{"d_mlp": 768, "norm": "rmsnorm", "init": "normal", "init_std_up": 0.0544, "init_std_down": 0.0, "lr": 0.00147, "warmup_steps": 336, "final_lr_fraction": 0.0, "train_tokens": 311500000, "steps": 9507}
MLP neurons of a small language model. Each row is named by its layer, matrix (gate and up: input weights) and neuron, and shows model dimensions 128-255. Each number is 500 + 50 x the weight over its row's rms, rounded and kept within 0 to 999. Numbers have three digits each. A neuron's up and down rows have the sign that makes its largest values positive.
A block is one neuron, or neurons of one layer that tend to fire together. After each block is what it responds to, as a language model described it from the Wikipedia text at the highest values.

L2.gate30:524453530523539485460464533471529565465478504420509516530490576552559569516552519451525385441544535487555588535493517480510488538471601550449429429526473483533504429509424469518515520538527471516532445473438509530469462568536493464532430549452519570456549529510553399430532583472536522543425514499489473575381526438525615493514553532565465506496583490505452507428469474579537511519452
L2.up30:439555504462490579421493600493408483506419515543512500566445493511578444523559466471497509449516521423475518490465438565493411494527480408467503542533502487453465515544544479529478467540414521530579494550474515490521415446541469523500486460590473602388506510472417492498557482443536454561502507525492510497526496437483485548491496524510537380480475428530458483499506532496450470458528
L2.gate35:521558482455557555426634457477500464479450474375487416530549491537510541524506358475360523510455423488542465517486435565469468512534531534463459496487439434497560481484455403534486515513466610556555614567464477430483564459544535523458532444524525501516515488444497480488448434455560604495469468494367504443565530474454564523492559541486477502448572456574475496513521433498531516597476
L2.up35:491527493568537590513523480446423500568505503457560402492466507513443518552539447540422487457437433472559476445481480512538435446588499490480608461498524445428465475546414567527460594551408575490501543609479482522485506554513489489470549460566498535474541522436501543591487377564539586483545509565443506510491526479439571507614532498589446553470424444531500557528530532426545427507614
L2.gate51:530554490491530554485546553551484511493389459435440473464480601530572421524491464479512573514482521459529538456522493480567512471482479533427479427466447427513480471537431446516488497455500496485497468450499459513470510530497467472592514547496514494516516512502594553476504557431481546545490513478495497605523573506541560514526574469372423443486624480452403370492516524530538473616422
L2.up51:412499565513430465458532511525420505433502485496474383414532432400580583551567505527541495396471524408564544601562576454497475524535532450525476447492489486563416476474470514439539450520371490479427472535534496526468448475543536506461544552423515564549564490458407443511545543471596483539512483477437497572473519452448414525516514535484440528546490438523569479490465551504482461529547
L2.gate78:456568559469471493486602495506415596455514507490415452557559528518463458517444447469495524488526500465449515426464462472511574523519456521461497464498509500471506400462538536499483429524461515437540529385560548584470496508522603502504525557508533493481563415452505555522504616526514532481618402500518528546447442504485521405502519489614494459484531470559546445517435539506556635537392
L2.up78:483443501378502430488466494498412510474507476459420462482514491535491549439463415515492574494456478540504435494443515472483527498549497515549447562491540500530447455504481555535449423455396422373576582521516527532546469451455430516506472503502497492414535542490601415551519439503548542566557494486558471554508407469360541521498520517475481493491501492570411389513531534451565486492493
L2.gate265:455528536395574539411650511469461449515538448524518529487471529467458492517507470494514571510479409435519583479522398477489474433483496441545467436552448541521492434473618485489624530448512534496494493468476468506494497533548456495485410587465477548545637575513509445498498516442469514540469462509575526522455494548505578484518491437446517510480587505547464510507490508404575599532503
L2.up265:517431432567501484469522454493504516440554418489508528500539521537450480553558522492479470467573469462498469532566530486524454502454465549417420422441423447465589485446484454507607553477494462407499520503521529473497466545440472531557400519520495567524485554466440598476450496485533468535542470553461420475569450518418484519411488546477557545574519574554428465466483430421509518594482
L2.gate323:535485501403586490460460486477364439491532540440474418534566566453506517557494560435604485445407421405478503540499557460442535516603545529436608526505490461535418443497499552471467589474609500522443544594442508417474514518467552483485569590516543485504478593443469503562494567407499521531458532559552491466486481546460559465523537507495424489576593452537543511407526605532531432471438
L2.up323:512535493495490447599403486478503497505537489479466538511414506533470577398601486560528511468533590436550481433544495470515513591558483446470510468541395519533494535520499430541435498514554466450480525583536581431567541534498521498515569671535536564493465514499544462490525540506430581487496449485441487547518517459571472495603394586413614552513402457453511513469483599438490534559440
L2.gate374:518518604430517521407492509579534480494468502505446543526595464432540623532538482479483470601528408518422580557500480493457436508539495537423497480500482526544464540473566432529478569453451467478429534458475472509454345483473516453491468550513596606496510490550496463528497459435528543524528481444442472488606550471496576519458526476504456478450607497559460547430511512594559491528573
L2.up374:555422476455663531410444428604482539423544502577535500472545545518527591548547513506522602487528360515465489474466400516530452443542496525508520539532532505551437451440440539533401524515468515445409479487498483483445410500454498478399397529477598520471440528514495500472533432463445514529576395540520517476463584483505543566507476430457463499423521525525474467459482513468560457542566
L2.gate415:568423565506489456441646469496495434420505540510530565474545545474493521555546503528479500500480561422525454458521435436491522460554582540507469567503441495425442428471547451411457452519459485494523501468492449523546594569584610485569469489478448555583560481511476450508489515521509601429502508417480404566443563478410484493513472543504466418501422477426419489429477442526475501494470
L2.up415:495504535453501544611525452474461546483486514527555526498522546425619473520542471537544546439504571526469435479502396417561507409503487468452527486455526527387457509560483436392457420483410501439563542531490514569560478497513532533496498490599446559513566498539493517523540472547498550426522473502517527543377563536465457487563545559474473547547420445453486566471516459540482474560519
L2.gate436:430478545550474437476525473507439507435455432454481457467504494493536594550493449503458641550604507444510548487463497467432566494455561475499522514477469506464511531519560513465477400523484534505555454465580475525461508546566558527518519454494500498514491538634500456414496520565464503551498473427478549546510539468452631409454483481403460485524494449466561446524490412525552572647510
L2.up436:550527552479512545509495471510552445453524495553484499455445493418512506415474495504513540514418477506523508562542479492587560454399562523483502485453443497558476471469458411466541526500473546495541451511613519468486563474449503509459593567460529464479541565425375410452415579457496487542397519547507518544459517512538525494588514460518460496458475523468431460396502582518517545509387
L2.gate438:547538507499525464527508522485554464474515533439516518523392598558500481538397505579500502436444519405515615456448536461449478365419473477467441553503511476528422456484520490507419527528460469476477465527481470496427510514559545554530454466492529492477522532517485493562511509551510505581489461380584481519465507448580536536510523506410424495447604546482402509503497560587513490502483
L2.up438:494468474597528543433486505450476527550554436478453389456454546501529480558493514526564472483483466521509560386507481465516401437474458490490464480481482536472401515480471526558344500537539447477527425466515498566526584503570541536516445490558509493461500536507419460587544488496478463514527529464554420412477550476570523448600495567376492540513600478447411493512446501626490504475486
L2.gate440:450560539512566581538546521458488486557469537530506562543456572561483472455478521474486565564473478377489550456564430539517477563450520457465541462526479463574451430509574592413446462511416499454510529475515463561456532458515471476462481537556552503538537554544470423586499516478487513603543468393540583448461624551489520464474461494411545552516566492545513456557555485495444515482500
L2.up440:552488477560473503596604541489499496520538430594461451539461500492455437473453556461436519490420431485524562550494385473562504532420442567570545454542525476530361543525540586528549505470526494482442505441438444563466447471468490459511530397553562430492567500526503438526496510488445516568527568440505512351451514527549550476422590536429428567543551465458496519582497534561460531463441
L2.gate533:581453548451481553446546536512505463521529483548458429510548540492559513562521524606441524520499437532497501441446466406529435546462535470422455542518569514494492581487499472473526523557497421471513547480485555512487446434521543456511361509486463485465500525457443540459492455403533602523462419520494442406478498506526473506435539530528496513571479523575442534432435496549560490517445
L2.up533:553550475468555578490524491548459506506491415535540585420539467499483436550529513582436536489531508434502467494505578436485527593412523482514523546442568448447599493510460492544532502500432437513486502482466522442512504503484484524481490554545473580429581538453492558393471527466491449534488478515581518500476541517526483583452529509539584450541525507515473553516507607512478550416459
L2.gate604:512591526471451448489555495455538446559456498438576505534506530497511497427571583516552588500504404467532430472524440528469545501537499499489476470546428413508470498426504355499528529521515560500479496492491502553485497543453465492431472477471528568555508463449489468529515461451537486526530499396587547617565462433436620515539600543512483480439620493510506488501501516547527495525490
L2.up604:501566535516503461527496503507459584636497488513599443496493562490562524482607472453540517459498414462511474534490498492482542493541541455483526393549467448440441448547575520486494526575537534487412438494529502497526423480430505502531536468579512625564519544454481534428541558542530509514488538494582480518543543523543543571589578518431524421500590481584464415505465536534482521451497
L2.gate675:455430484504506425489495450514465462570452448448455570625439484516552462455419455575546580503498461487542499532590400503515471594514517523537512453525609448547355408468449408509530488538477511452488546562493536523510523486498513451491471568529576530546495414417474468474546533440522466537445460574614519463496562510497598495534456431501482433501459540513484437463460466502621627522443
L2.up675:410471507524513507424480497482460645567469490502532539554469511464636481446457506509496537542488561467476509487533379528529486437548451458519452441485581542547401398469554431514492478492533471462479467517487448510513541450526509456502518565558515539509524471520547490468559539493468426464487566590518579411548524466588458567470458556479456514475530423503376466483533464489530607465484
L2.gate703:503512543483583543460501481457535450482533507503467434468567531480492599532526502500489459587501434515534518472463532510422458519549532515514518497548389516521522540459444464415431586512427497502484566451432548397514460513624534505501408502470549557590506435572459441500515595396495570441449402421412511547478516517463574411480492512518486418401507474490534461469571467492550527510447
L2.up703:580514566508564511461562413512500504466600474556515467461536444497497604545530537450509559486530536560565560472482554436524426485472553476528421533453471529527509561490449507532387454506520475475415448478485524497509554482512515566489496527524472570546526534493546454502457529455462554457494461481606499444442504574490456458530486422511433479442450418492502521478536540485554488535549
L2.gate704:439467476435496450524491527397519520564493435477621494538518517555520514504458517412459527554520519527559488437520436449567451468513613465475522478559469507515443383578540449499515542523420486530444504533534477461526416584472514450465462569442496445488622525552528485517525489519494534430494484425489578541478444562575532531504521502548561504444575537514442463514426568509582559404429
L2.up704:567464502464504522483532509515591482477531471601517462436420538494513517501533516485514544403485486599559438482444457513588454486576497530541442508512544447555501420429543482533555526540563519522504500559501427498476531525521490517533477477552531596543545458462524496557566493507546540504610533447539476521495573450441485422520542494542451515576531520513453455516465535489530489531635
Main verbs right after the subject that start a phrasal or light-verb phrase, such as takes place, turned into, took, made, plus existential There.

L5.gate162:407549561469507573487532534561518443418521473446455541502486503487417565483559535493472522535536482507463444515519573465467450539558570498433502556538570531570450421515575475499360533440469539422453428409492443512484509467468552517518510443472501509460515542511526541385495555428507480517508466568443537495502491386506422511536573588541365484551586532548481429476547464432515530519474
L5.up162:432490467501523499564446450336500624586468540520486457427420486478466495488427445536486532498557554559481495507521462475467542577603518544468465410560543547500508473445567460556493402471448459546393468452462484534411571470417479519446555567510525511524543534450435562485455552452539536513549489450466601525506448500512421568490470545662533576440532509468532424480536519465533595454477
L5.gate272:505522519519484510401477514465501496590518562554530494509470567510539583486506504436450506507564489541437419458455520490419501549519598454426522580481452476451475433467512459605550484533454487618420515445494591516454435468594550541555576528489466602554553473453503509474527461531576437503532446528529519567517586538471477556539502525543487500430498508498514505462560534559527589562512
L5.up272:404503450430457471526547565449510560439455435459447517560426532505531553557550400463510435415492509564455555470427439391550500555462536542453511566488461438483446479450541522507592484504483495524549531493534594514458540573524473448457536572480559515514543515550535500517487498452515463503454523507539464506486437458462498488424494465490490482512471508473452496444505613592521489573473
L5.gate513:416542537526506478524490534528472508565468581422414518556507481423503478486384489532468488510516549515409481429518476496489491619485525378518607392528478573522388436533569445531519535495490399531458543552464510588565452432499508411511401466483476527579420477503415574478534441403491544561488487541485542468480429427413553516554556458428502527441460548606436492579493439503481570473519
L5.up513:452450574483497477426448582520533521521506462433534448423523458535513577521480519488545590396571530540443509478406475441518571526529499493415525478439455525529533572517392466520491414448442457486481540492477452563586469428480458493534406450487542649511482610528461489481552417492583479434500491426568443541497506364434523668519494441441457480429574439445421514524437502479492430446535
L5.gate548:432489492528477471468553516510508536500505606481398391501460526463540510450563533443510385554485477500475484468492455404387461497491473514460514373560522386503400463572569475449391503469608434527569537555479523505513554493463491491510533478463465521587516567551510441550481461511562576569483467499516539484543517483530491428540536497503398494526512554435519472488485532474450653503464
L5.up548:527467465479557531600496521432529615447536569549486522416483472425552477450530478438476515452500437608501475442417476433509410491548559545506526463506542607439505522542530527440466591538526461471498472552457475512486452454483492566573486533471466499504535561515541541427536517482524507473524430500498533453585473446462487467511656522484535532556518443430469487533366470523527477482542
Nouns for groups or kinds of people (people, members, women, band, group, those), often after "the" and before 's or of, e.g. People's Party.

L2.gate61:414506553428478468515511580572619467479552549432478561453477491508461559587489558471533458602566559534463555513479511587468447559435501442458486536558531570432516472467499578531499441504474585506525475494448489557531497536648583497495582404543459557522414480450510496612555483533539436561503450444487573411470489501441475502428537537463489604553559490522563498460484515454505521493453
L2.up61:470495528547562467572506577540558480483457504488551494366472504527503520495438466451533515518481604478491494536604551489604477556456535459498394477443450541468523564498532546591523412522484526486479536462503494596470503526540474491510519424503565522453485448490520496501496443447529587632509540509559397486517441455522425519544434506456464614499510477543469465536541588538554536491544
L2.gate91:543582459489402538532548583491564533437432610478539521495539636522473491435452380505438499449512466524461520551511562543512557527593537450400498474514462456371502547471524455479519529533449535510505516445571492513541555532529538398553408518496452539537561506517484472561462552484502570523430414512483533581487540432527530567514559552500519501383466491590411501462499490610537469609506
L2.up91:566504455418485525520560513441523572442465434440548549469577566521472484446414467558514494472453507594491509520488556538536528471536514598381577528499565493407509539552437452487532595451506519480436535469505463486485470425489504489522469508501431502419540531468536514493446548468466530492520437527505588597489528416512531524542580466509433564481417456601438484532546404556506512534474
L2.gate97:508534593582458503436589469417490390564457542522393504481510501546488539469426511546557532529541523464529524551501502498527452471551533468461476499521559519502467444588496453457504552526542514470483530447483550485491501560555467516496551464492474570532545333559495448549553474476473586513531463475430550500615588414418466479551479520540559448518523493495447512586573370528501453440522
L2.up97:440463582514546490499499549460546564484469523469465444462450451495581598412451537510548460490523492497542516450517432512541521539574558487412377647459533553526499507599570475407452584634493490499531501536519438458408453385453420513393551511501463538553522509447473498493527458510522472456510470537481540494472517496514542541562469514547489495491467403571520483473513469478486487433542
L2.gate138:565587490474509506468461562462563473420350520491428471480450536490439394495449578465545538517526464516457479510428522524443579551516500513318578501510534430417464504460589559530437474533443494496498526479478484536440446467518539465505572448468503448504553586527584476473438494573530487562496446507550565515578485489430485508445564566631484561500607501470503544467529461420404540537461
L2.up138:546572434423532484455544598398552525384459528509496581472479539443535402490430593471478445485569520515452502504466565575509532532498527537409597509381535528443480527445579517526462529592538495432470551525497492547463433477449542520469523401562545516473549570420513514471496564538585488544487417501584528454497546485555507487539487432510463581492515497498462587580500513560432480530482
L2.gate154:465498530477518566523496458536512484554546426416489476430456490626506388485507499535461525537504551450531514447492496365506346450487641569459475559521508501563472501551497529470481404484468470536576529559536419438467475535554505478519522541451481528599572462548555463396565490460520520610475459525545509522525429592430510503430469489532449525568583492448438512494483421504576473521489
L2.up154:544452537495457493548507473443482571459471509410446438519553524413469550548495459500573448485561525515561413469603522378457488564446434497458581608441425487457495539492442485525434487543526566506527554526553546574568542540513551396500467453530447509499474512565485593582502465531464507449452417482510547552534402518442441440498500509547481571525367483494400540480513477426523461492543
L2.gate180:554443488472514527547520524644572512493531557461532544537500547531444497403553475527509480447555508470492428493526556540530532445540544546558494548495442584586502453523574461538566573555415481445549558482529548507560501579424480473495524490466494442524531438592473481429446535432446528502514513474399413451554508478504546502568455500561432581489540521492508445581524577569577551510389
L2.up180:546485544552529542520458457489488494495508436488546500464525481544551472430479547571493506614503391445410495577544501570455579537389438499426589581501495489464572544509475547423549522493520483545416460511410397514551501525413478458523470593440520515405471531479474497477531443388535530409449547469504471480476512476507557463493479586482516482480549507545416616510412594440528443522541
L2.gate201:587479487402497478444513510545579557542515537490473429425512493462452501501590466621560409528536379512553514446451433454557500488461454505522530521519507498477537482499460361496559447443551508429498450482480516524506545518453527541568502413503514445531580496570414544487538621402467580467471526477488556500541483552463565488497476481463475423524552601435445475508501499442464498491476
L2.up201:588493559423507447492538471476487588452648496489592501454522520483514504529452515444555527547524527505648383489558572485510538478432503416542529543491479579464444429464538464505478411524465430578533458499523458501492502558583496499490516456482531482574526512478462473506534564464570580524499442546507576431499434520486436545500532523473443517505502445461458520500479507490572476437512
L2.gate336:473537494420406552569503593442518491509441472472469445429461552460541451519448483569543490536518471472463518526450469569390527616487522527496516450561511455525466408515505434445500451473475393506426561566488535522564476438496522503559441535506480527503507483373442470482505412432574501463590516460493528493535510499493474538491566519414422491511554527491437486528542431517547541546478
L2.up336:461516479480441535518511550434555514587469549401537492448513487462520433528494467620550463454513540491390398635511454435552525628490549474485525429475484539468528441506551418475463486513505365606459486507472444483518539508469493552555479498536571546551553498518469542568464500520552452463553581528408487460564541476524518565591473581500534613534513515495496471454515519469461512536439
L2.gate396:551429566510497542531563557506555521599426479428496461498513547545491468452592469560490551520581479414417501467591553454461491523476568560503347463522482516515478479467466480452507508432461533527388523484445580513510455461460557485510577531525448511487490439578462469419463419463567606496449560520499436540565451470440567496409463481495443488469575615519463454465492438499548492538429
L2.up396:556461463452514557529508538536489533546528470410491452536485573518572456437557432512373573433561437463406583354522487511574435521488472472534448582463402583536488518532561547425470607417453490487442477512501486476436583479509451511546516527468435550516474472545541482441503446547533490507566585483547392540516454460468500464543479487456489513497545550511332463504526530490546449572456
L2.gate454:464459455544391563518573571468491572450434565457431528497494627458494487541521488520486456517497565464535446468515512563418504532517475394526551492450484430458460436487508453492440408421439503490493492556474564534572558515473536402527488438553361462526450523528514461495452537542505505506511403479564523484505509482509529391528528658466467483522486627455594490475490475427469474498498
L2.up454:452477457523422571515469532456504454433497543392486513424497551471530473429561426480485460454509560439539448492500539561467595535536495489491535519431443564422443489530513430558451506401470490533452537486540559489576625563385499430544499448604396508502445567440470560575495547538507443535566492487542561469396450535525459494564575572498545523564485510487515522537441518475530438504449
L2.gate475:522534524485502538454561428511554418525387482482450436496586529554405499478552496484458425580524459559450497428467556438529465468528509439450529614514430525532412469508530476386477562519430468496563460474513533524523536464563545560509515431436429559576495420502478394484476507502533431543488401561513423539311487357510497478526589498480418475528498548513409493470574354499494438544410
L2.up475:588507527532520476514536527549530535513527469544513474446482470578395464452521482502513458439554575571614518480538596519572453468498502458468530592428470526458474553606391451478471411533521518463590499437461554511597551448544581561485538451550532492525455393580501481486451493536521460463545533548513566473376577438590491561512513484494571459537512508511459519470481494482507485471468
L2.gate495:560550560454500557485455517459491551498444506398475501457443504507494519560422504495478485537566450343534463418522569502525559576467565506499501510492450532484520484488456512463530450500528508466615528508502548474594503468536547486451619409491514608472520452486531541527598508512457505446465418485495563528493439469499513448484592507501529556479466437511463477508461497462481604572496
L2.up495:506492536427440479441505552542461552548456496494465517491595527439518483468529440525574391449506415513497504430446457492527518527566495479500375531461540540488540528514529573498518555439483583435450417499586519545500555528502545505523513454569500484436507456552531498450493459517439568521440423545546531584345515465518543451534528453533508505589500514531416447525523440465513574540523
L2.gate541:548517503461464544482548564496538484443407536501494472479540563471470416383453564440413591495562624548471542404580450515578490552476450532513529514463547491478448428401564457415481527480566421513477443403484457563494540605489480556515513486559459519535535411480504416470477496513548534442518493451574487559446420429503469478502484490430534503525524498474466528523535462539542480542464
L2.up541:512565479477510537437512559523543526527435473475517368415559463564450413464541510533506544466517456532486439621472534586469449522434531497440481572458436573498463461467508505482545493575396485492514503476456522494491490511567509530533561481429525475532495540617456566417451443462629425454579449508500537547498476487475456499547515540531510542452584528520497515481527508558512549572549
L2.gate547:533577505476507494473507645497566488440500544579495504487507527515400610420454489541434513570527429537506602500501486507490461472475537427417504582516498461532436536530462448421524409445479402508519482529510455505422423492510454543592476426499553507505533510484473538457468416439480518576474402499467469614438409577495574451488624562516406572477464446477483570370503443529638493588509
L2.up547:587514520457456500550499612576600520420570464549565506510540518471540538409529508505448575540467606524538548399453541469607525480497595537444552585462530445491482503493416531411481493448522427528458490550577446531458491522526415545514458476509542530451535473499410462490563517491479484554511387435563544444498485483494569553555615479554391549524517507482581581532479429577572496505491
L2.gate590:547473458445532534541465452461612427398508500493508529401508672602392452430522560545466447507511544510533522483526520448487528487558525589482496535548512470498601502439504445470530485481526503442519462425464461544531597617538532470545477498511416615532459457555481509454460502557543591443512493396542554528495460470537464489514484516506476559425469671513474455548535447487562425585529
L2.up590:487540494512510442486576502556547481539493426540489447445507494499534533452528429492524552446512467504485525462446497550484467507587429465504513421448396489422420471534546500438476493471378537522435478501575528474478582465488534498547620480611478514502508582480445560515594555507462455548476509490462569475492500476574514463498533519471444469497475478539503553527565553498472573450537
L2.gate753:453506586482479513395562514495523452433541510452370469451488482493484519517512479584483480475556417533379528496487568556440459548462413439401527461496558520464593586440425442502509446542527494510444484498429488565524524551593482547572487447485576491507542389468436528540487448448509555465519475420531568473559398461496505456395514504505478499486520563592541506477532542448485417508605
L2.up753:559508532445533530513515491513538554473537480646526463442459586481550433492526417504505538530567555551462495471485500553504438565530418522533500446514523486502459454502490457542461466541508468440427535453509452491477449588568575537517613435553460481430587512570523638516494429540469500578562512444546458531556521522479476503491516518422519529440622543577558489583517522489503426471520
Plural nouns for groups of people (women, men, children) and for time spans (years, season, months, age), plus middle pieces of Slavic surnames like -ov-, -š-.

L7.gate393:536619520539494506549480524475524512328497481464401526349486526465481485488436517556483501540585593462442501496506559615578441425453560524492596560548444529496558488594613460339428549392509514470453438519508474497442537512484503513516493488484485514565467565576480546549501483454537558495427524538454527441518529451395509574409497606497467459503529546446450471505498524500524506529464
L7.up393:573548525556575508459541553559484478594522384447561483475496487433450586483473501450537500463413536495543477542513484533546543441427556533446535472461411507498495522468367477499528517466564498518494460443600528539493518467468470362499516507557475554444494496479572501431498453435469543499420609528501469494512538427488496477505486532483437429529533534473538539516463519506531422603546
Time-unit nouns like days, weeks, years after a number or "several" in relative-time phrases such as "six days later", "several weeks before"; also scattered name fragments (Mar) and table headers (Candidate).

L5.gate45:448507539473516511483564460476569519517518469498517539544495521557533445595444538487558609476477440413463549473501488426541539511416467412575431463428471487525445330480534441506599574512517564541452573456506530528475478599524517532504595498494524494473440548542491452497529534473461517487456441432494605568414547526448571536443503534502506511464604478512495446471462491518518538513476
L5.up45:463518430490465548587520486518578487512519520423480477396464498427522605520577560516562474539463491591511438489567514487501441584434502449551485442541545537509567557453548492532488520459582499464400410498580513513492485492588531454526460540494516419485477498445581422528563437445470484548514461499394506537450523534556528441472474544447554491622552496544535494593559451444509495510454
L5.gate197:439499466377522571455439525513468490361492434481516416488495472438577537488509532474535502476564516539620542498546449497485495396547481528541474484556429523433491490529529503524442537496454571468585513478416420479485447470534442570474474537506502450441595566507443520462535543413542538507459490550491492523489582359463492526536597551476489459443522414429529535476479498509541527430487
L5.up197:545444493521539490484508452642449528492478462527509540551508474530519543479509558541381400601479406419509507541429514510490509599484537487449453487409588490430455582475446466466525557544523540617574519416445473484526432522417490510483514481635521485464413497530465480487614505546517430445474535516462519579491509498448524493487506512507456507408521491476583491576521401554534619496493
L5.gate289:520495492407489534435533506554456453376581446428567503521507544440520510515519571527493477490509399546526512554569508517549484540584502552511427498528565396524393479449533423498465517416496566479499445471529553403535592565438493474469517501496494511484515465488530402462538515443497579487483529425501428475477614510536497422509526493507453428525610590557497432475503570480547471612414
L5.up289:477513447493446531527441582518555538510605487427553418456452504483573496503506500556483490465530482517463446561517467443499470563492551495584385521571495452592502459476471474538478542416483512494579502537476516464546515538410471488494443548404515537495483485406472509580529441516466447533493460532510471517572444470423517478472522475451501404546553631459397486550459610532560469512415
L5.gate469:466460543408435531586446539528492559533566485410547522463433538591584472602567411449561500493515503534588571487425492576475446566556463422493509533482430496471559529491549448449596559578466572510599466430438534544563531483519508486537451459375398596482500521505423437431564484518442538487462502465414540551520512537482509476502558554495560425448472515527527564428469524519482460525514
L5.up469:545500547500518596512551532485553580428430507422407495433408464546537477521631476557589539564462426459508403549562472504539489512470518544528485546494492514499545471505510526475508461553555473504510490393543489466506452535438499549533623516521456472501435556446483468440510540450552482462610543530445466559524576554505495493469464535524501523547489561517550458514532524410456522456566
Main verbs or auxiliaries right after a person's name or pronoun as subject in biographical narrative, such as earned, attended, had.

L7.gate646:427549549486477496493558546484490511522453508513565440521516486464530485501521488557507607473419466492514496476470527430461463548454458474406498439489470431561473528443550488546504560485462561488457635428463496492465416477506426498443463453500549485518467477453456554522576454517495571521462406450519470611596533443526585498512552588414463522428481537535451403505531562592466435553555
L7.up646:503518477468528523452507512540564519531440514523557388496577526523501444463483514445505567493491499484524460426524607566541465618431433564501495448568498479531547444477496551544446591526559479485578520449407465560508518457333496479466510507550516523554458550499478437545456502518415522548439372559494454530561566451474545559420513526505467530497510498479505611529487517481495466483533
Common action verbs that start set phrases or phrasal verbs, such as took place, turned heel, bring back and went 10–2, plus some word-initial fragments like Foss-il.